config = dict(
    num_hidden_layers=14,
    hidden_size=192,
    num_attention_heads=3,
    num_key_value_heads=1,
    head_dim=32,
    intermediate_size=768,
    vocab_size=2048,
    hidden_act='reglu',
    norm='rmsnorm',
    norm_place='pre',
    norm_eps=1e-05,
    positions='rope',
    rope_theta=10000.0,
    rope_fraction=1.0,
    qk_norm=True,
    attn_scale=0.177,
    bias='none',
    tie_word_embeddings=False,
    parallel_block=False,
    init='uniform',
    init_std_qkv=0.0299,
    init_std_o=0.008,
    init_std_up=0.0299,
    init_std_down=0.00283,
    optimizer='adamw',
    learning_rate=0.0017,
    lr_mult_qkv=0.5,
    beta1=0.9,
    beta2=0.95,
    lr_head=0.00398,
    warmup_steps=299,
    schedule='wsd',
    decay_fraction=1.0,
    decay_shape='pow',
    final_lr_fraction=0.0,
    batch_tokens=16384,
    max_seq_len=512,
    doc_mask=True,
    train_tokens=160900000,
    max_steps=9821,
    dataset='wikipedia_en',
)
MLP neurons of a small language model. Each row is named by its layer, matrix (down: output weights) and neuron, and shows model dimensions 0-127. Each number is 128 + 32 x the weight over its row's rms, rounded and kept within 0 to 255. Numbers have three digits each. A neuron's up and down rows have the sign that makes its largest values positive.
Before each neuron's rows, "fires before" lists the tokens most often just after its 100 highest values on Wikipedia text that the model never trained on. A number after a token or word is its count.

fires before: "ch" 12, "ed" 11, "n" 9, "or" 7, "va" 6, "son" 5
L6.down305:095172130140145126052155133104186146086128160154106087122157096128113188079171168090160139112105077087118121122092092137140114103117121142177108128137097087241138091096122086151134174204114122161134099156084142159131144147146114154110129179148094116154168126112158124149097166110173125124153075156129126136090138066158140057143168166140162111075093212181142128099152086166101188183133

fires before: "\n" 29, " |" 24, " 8" 5
L2.down542:149097095089121153120103118111074087043206184143165130157137152171117116113195052068142111153184091155112164120105104107162138099127132116097147099133115136143135131157116146101151116085106103170148096123104181156139065145159091139147141069093125124132172123194106162086094122108107119115134132125160118098110092129137152134106135152141089064157139108135140132107087022092160157112141

fires before: "er" 14, "e" 13, "in" 8, "I" 6, "en" 5, "an" 5
L7.down503:143160024131122131119164094056197167157105136081130151216116227146139137089128164160129124103096120163164120121132198175107122098148197106140120081141132147155122139134125074101106144142133132099129153097150154152126137118117160149160152111174162132158175119100131118161148170180170156165161101096113164167152154124109129167158116177091151144126217163159153127120069094044086101160129

fires before: "==" 55, " ==" 26, " and" 10
L11.down379:145161136138071162120181130184109114121117129107121161169114080130144131102106139080115100131108096129147164116141113125079106148190119109154111157126086150130144189144108101163128182116081089148246101138135153217147123106129168129165120127162067146156150105131119184163090085112138104145086133066129147116107116085182115084108114122100141138141104126217161085152150168170123095101101

fires before: "s" 27, "ing" 11, "ch" 7, "tic" 6, "ed" 6, "form" 4
L11.down657:154135183160113080130164164061152141159113108120176124139165100099130147172154117078118079152090173149170114174111118149156145091153146149093104183125146091113173119157149138137149183067111112124123143173142128098085126133165146141125078085216174111146131148157156073086165149168118106199106129099129161129117066103118090107119149139140134161122116125131101066140143072080096112106090

fires before: "==" 19, "===" 14, "s" 9, " life" 7, " ==" 6, " and" 5
L11.down381:165148050075088147111124068152089103155131148137124102098144158121174144022136157119107151052081156109154201165137120115116152123166090127230131136126125145150116130103157106123187108148103087142168091075127143155149115170113160126133147080116158102112115171210189138122124085134133113086118132154130154147098127123189137149178081099090108152126099176152100098122185142106125100161097

fires before: ";" 43, " |" 39, "\n" 8
L2.down721:110085139147197109125096168076129155160098108102142166104162093149108141098127134119159127093142123114146072168115091099116122155125112104133187112134131145168239120097166175103111155184166165112123124134147191140118052104120142071145170069133119140172160096071185125149106155134147089171113089142137101098136175148157120078081168137123140088150110143094143108185153192103136137134045

fires before: "\n" 23, " " 19, " 19" 7, " 0" 5, " 2" 5
L11.down163:122127099179105150154126156148145123138177117139083122070119161137148141138094143120134160153147110132154178146092123120169141096125144150089099137000129105068119114154146148096131136037171151176108149152109145078087141132134136069121171129119178112150189102164219078145163126127145094190099146110166207123171113125152151147165163151133111130132076117134155110180113161132138121119175

fires before: "==" 30, "===" 16, " ==" 13, " " 8, " and" 8, "s" 4
L11.down344:158150118202126105090144165125136184129158102117091143115063179155131150041125136161103150145105155067180140108202115079124109095175071134111149072135115122105143104096172114136156129192101119149118173146172110114143048088085100104129126096099082124190152128168131188151154093134129097117086116092104131126103088110165123079139165104081168128133127104138138113139128134113146100119144

fires before: "\n" 37, " |" 26, ":" 16, "}" 5
L6.down42:162186043126157173147147120117154091068143145137078144143156166113137164083144080153114160088140101128127168128133069044045156121130109096103061139182136097128101113166175114159096121120072200097096104120139128210155072115077172090135124126068171125118125107181122112080138132141140122126117090109130171104159155116141130097073172146094130123121127102152166093130157102088109164111131

fires before: " |" 37, "," 15, "." 8, "–" 6
L2.down362:098131102134137066088139176097140102107179101059155160151141139080129153122119129133106068129210108130143138154157139164134065108144082107180206108085080141118164082087139114151199106115128136123114151100103178125121071117119125130183137103104153091144149085172136152100134124122122092164122140122154140170085161127119117106134130130156106154085157119113132130187152112038119163105135

fires before: "n" 21, "or" 12, "va" 8, "son" 7, "bu" 6, "ze" 6
L6.down626:132162129064151132099080106075115141136124150176136099146161140117129113074135171126089140125117114134164117111134132099121074102145155134155162151143109115149143154121097135173165131147075120076174095125112171190154143130091082126118111164104118150129209100159119132197105138109134061159119155177133163128063124087149171111183147149176138115117078141140105130166139091089097166133202

fires before: " " 42, "\n" 7, " 2" 5, " 5" 4, " 3" 4
L11.down473:117136144154070090139174098129130071120095162107124126089143141162164199144127137138168133077135095111149130148123104074136102134130119170142139181036199117135121106122107166064094110037154098137108180105086133109134134093162159102150157119220147099138155129153247078136175102109144124085118124129140101114132134144111126108114142143124071170091101100134076140132126123111092082095128

fires before: "e" 31, "ition" 13, "y" 8, "es" 6, "ation" 5, "ed" 4
L10.down556:106094103145076084134170159128161075156148191110121145132183149102222093103138138180142062105102103106138124116101166078108147149135155166139126151166134094142162094119128101103144103156137142102203070119115150139138157107156143121110072139095105193150095102093108158146155114095119122142164102119108129104072085140140109068097132133128147098112146182172094119102074127192108136174115

fires before: "\n" 96
L2.down142:176073153060159098172061114110155069108140166108150154100167120122105085124159148129100117174135105125057130115102144067114164135152103064162143134102140100094180098080102148095122088134140109078063134161098154135122097132109151177101144125185101116131196110138076127115085098126125133094159094065114125101169132177095151054056143161158160096159118116096111160124143133129123168136130

fires before: "n" 16, "or" 12, "va" 9, "ze" 6, "son" 6, "il" 6
L6.down439:146168097103153091152079173107102099117124191176033046135096085120190135096125125160108153102087061167175153138111140173173091155145146089154104154150166127119132149118073155117106132159135203150169152141155231172132102134070109092150103096143118144070179137133158156144104084089126132140127151168090152126135114119110116186134111107165143119104126135167150155121115090120114183132184

fires before: "ian" 22, "y" 10, "er" 10, "ic" 7, "ical" 7
L10.down650:122114063125130112082102130097134151125145163159092124106106178038169109104144117163134118202146116162158184130136074151145139170123129162168122045123100136163117147085094085105092115098138102108099104080136137186124115150108147181047071117127072169133153147168144162150176179164136148094055085122094131131119160115113121076137148180166116168151156106180140097101087143136090123072091

fires before: " |" 25, ")" 13, " a" 7, ")," 5, " " 4
L2.down755:156154089130145121120085146092082134166118129126150166091131125175138160142181144086147160119138163100118099126125146089075087144109148080129146101110127109232164115159164142150153148145122035148115110167127091141083073087109151095152192176079131179115157126183133109088097203125094100148059096058091104118176153146086150086109095092156181124132120136152120116094169153136108154093133

fires before: "-" 77, "\n" 21
L7.down253:137115126146128057065163132181051110098103162117114132133140058078101104136172119174147094166125124149085161126107125091172093139114123109161110120026127126126132093083146105104172145132154108220134083039130143083151185133196110153125181149090127137160136155200103157135111099126080054145086132103176110150163098151140121113110062151158103106100151151167122190141138119104114146160148

fires before: "-" 71, "\n" 26
L7.down163:104116126151088103105115112196122085130113149055127121140147124114129127111124139151135072143198157130066173086146059127180110154107166138161129131077172063088131129089141132095141136171129142158111104119096167111155146104135097149099146158093122120175177146104067135154119114110091071171117159065106091105152055171156129137121038174172160090061134163136135176102111110102090143102132

fires before: "\n" 21, "S" 11, "The" 10, "K" 6, "P" 6
L7.down128:203112149099154138034127099049134181088079164146192107175141170110144101132158131144097089150088152110119150077170092114117129092156135112150114087096161106134158170199088101173157119125116073132151122092170146108156169154086082139137128078129068102111151128083126154132196166122122132122136078122153131128108168141154082094157128098150072095160099172127134185177137164099109160098103

fires before: "-" 58, "\n" 12
L7.down148:133143191106146123071136128166043050125122143065092133105150071112123100072152121182150082165179138130098179163133119155174113121113149111179133080103156076123147183078154107109115159172147140180080108119135116080108214131192141167120161190153118142136120132111072181099104115098097086169113144134125176127105104161174161110175124197174074149117172153110130168132131132142129152123159

fires before: "\n" 41, " in" 7, " |" 6, "==" 5, "s" 5
L2.down315:140117179122147172159143109107140085141159194140113093166093177131119127229138089116097142151104109126152075120148120129139167116100145134148139202106109167139097090155121116101131118084141184133117151115111161129132125116145157161168135129161100168158148181133097087145109130131104154057175149156180078131106140093104078149151158077131124118161089098187138114065156166146169135125052

fires before: " |" 32, ";" 16, "'" 5
L3.down587:083088152097151087155117159099125151083105109083078128075120060075171130137111147120108169096095152181110092180202140176109143136133145117116124114161141195142177096146156105158160164109091135111154167095125181168106086098126126211140086146130158115171156095088200119168145175116116152176100121114176146106146135152141116155131154143108110082101070140146097210173054147104072100073145

fires before: " |" 23, ";" 19, "," 9, "–20" 6, ")" 6, "–0" 6
L2.down194:117130184079172152163119117156067159107118155064151131126127140124129176097094172128103144159101084090119196125141114088136115144154085091118099157123194159130149136131105181096126164136127146171142124132082135101140084100153131138111101095148132129184154075080125099156087134130106132156097142094095101101145149154114096158123102136098066108153181152163078140181137132105143165150117

fires before: "\n" 33, "The" 21, "A" 5, "In" 4
L11.down652:143133168090125113100165124107156124139103152109114116115142150137153113076140139119128153205171145110069097124150156111131122128125089146179096047070176157102088173122071104128087120119106113099099198077159195122066117143112099193176124144142107096062102078189189174120127131097115126133122192099115150106171141109106128106147089141207109144171136127185090150158141152073109140122137

fires before: "ic" 22, "y" 10, "g" 8, "er" 8, "ical" 7, "gra" 6
L11.down476:121167109085138069112131167073089099107100138137129133090058123142133130105101162112118126109152131144133181131126076104155191135172142166130124098129080148094130123127077094178142126171129154142128097147103122197187134096144120129157093103221189148141124147146080165125139094171121104160058122148103131134168187104139084189101194135178142200115067124129130142128122118159106134161170

fires before: "\n" 23, " |" 16, " and" 8, " is" 5, "ing" 4
L5.down470:147181108139153149126144127104131090097169107090090142093162120124136176056104020101114127159136160123130171104110108154118168186168114127097186110123153125128142088164120182149124098130114167080174175124151123127195123146135096150095158056112103147041173158116179136106153097100105139109196095139066102132091142070107115080105162192100081077150126148094116139073096091135158119107161

fires before: "\n" 25, " a" 24, " the" 7, " an" 4, " " 4, " one" 4
L2.down638:112163100070132112156162110113094083105138151112109109138129129091113135196151171104150100111134130098112107076108110130152163106115067116196190116051168115150114119122090131144127134116151089083144130071135114190131179151152165161135139194124106075084147129199145105084115059160082158177157153113110130127080096115126127104109132108159084104107089122075106140133123138105077149094150

fires before: "s" 21, "\n" 14, " |" 14, "," 13, " " 5, "le" 4
L2.down239:163149120132159169156098159133145164071126115074090103139171143098110156168138146186128091089127114123116123084099139110077095179114130098133137081094126134156139114105133063150195210167132132077105120125163168100117121112092175156193095111112177162156138137134209099115117163099146065149116075098133180163190134172104135148127118161138106094118147098183097087124101165082129117150140

fires before: "e" 16, "y" 14, "er" 7, "es" 6, "ic" 6, "ence" 5
L11.down408:133141072063062098121162199080187140138130200132145127161111163114116137037132160135127129113115074130162160125075149132131109161106181126122173171113156098098116134129119115116109163189142228111156086095120109167070107099117140129125093096151151140170064122061118161101137111115103130091166096086173188084124127151053096102104147140124069116134107196111178162131092125170114130102114

fires before: " 0" 28, " " 18, " 1" 12, " 2" 6, " —" 4
L11.down66:133078081078133085120132120198127080080113159167163131156117175151149087183156138099146145090131109122121070148100085150106124133123089115118187160019170092081118060167093192147121136156165127137124140062115131160128084141075101141105108134135182129148102155171202088123098117153133125113137115138109157130086133134164091153157125102105076113103099139155172135147138115092149133097171

fires before: "-" 55, "\n" 17, " " 5, "," 4
L11.down576:158118157162166162106195149156164117098119128083127135110148086125211086083097103093167158094145163129113125185148153144113119153128127121174094141101172090132148131078122102134152113124128116133123126115161051126148098115132156132151124162122131096127104129182231147095166141093083094120124113113141105100138131129113110165150134118116167169125138146125113151082171120144068147064153

fires before: " |" 19, ":" 14, " of" 8, "ing" 6, "s" 5, " place" 4
L2.down629:148154090112068154134146117065150148168113146167126171093084150072145128164139135092092137094159148098127026157159129169094136113138168076147131133086173107180180120127155131084131155127134171093093146131230150156172149092134116148147179147156150173135118183135189066124085186123135118093126147119166089112149151127072093167147164157131158108187046104188112062115099162115136121138131

fires before: " of" 33, "ic" 16, "ner" 11, "y" 11, "s" 6
L7.down546:059131080107115104110135163064186061102150075179101072137160123109088126092167106133150119093127118138147146104137131151150122099102166108201115100102117129160064183208112155140089146185155128183125123092130168180099177133166106143189090154134153151138142174129111177160100116119120148143111171110063100133084146137120070135094132083116165138114137103137144117124095139109142095121170

fires before: "ic" 53, " by" 11, "tic" 6, "y" 4
L7.down174:073155090107119139092131155033132112114107104199160120055066172058112120103126027150127165093124115108130141058094126155099178147155135121159114078145133142057083122177167128156079113121134112121144077140122129144125136111114096133169077126148189165176121155109095192087188137128114110153082090109110100120136140125108162182121154113108150132182126097119091115147122133104152045062147

fires before: "-" 80, "\n" 19
L7.down268:117117121103110079108094134175095075160159108088106143130112101081113067137160084150113109142178153101071154120154116152135078100130148106156133101091130138096090119069142121123169145176164123224100091098131171089129114135166105189102144150141123135122111113177074146167137123153121141104113189113103143112146092162202148154169033148145127100132074138087173203140119190106104148145149

fires before: ")" 32, "," 20, "." 8, "–" 4
L5.down665:131119125176165182127144132179175158077099121100094123157090088142135151174160164112184122124162117165094139134135153163173065111087156146108076165118112123115094198165142127102144171112118181157159171142089097171169162118100154160127090165117160136125166121128127143048144161165137123168135136131182191107109104166167108137112096116107165104178093123128151129096092160140139120138126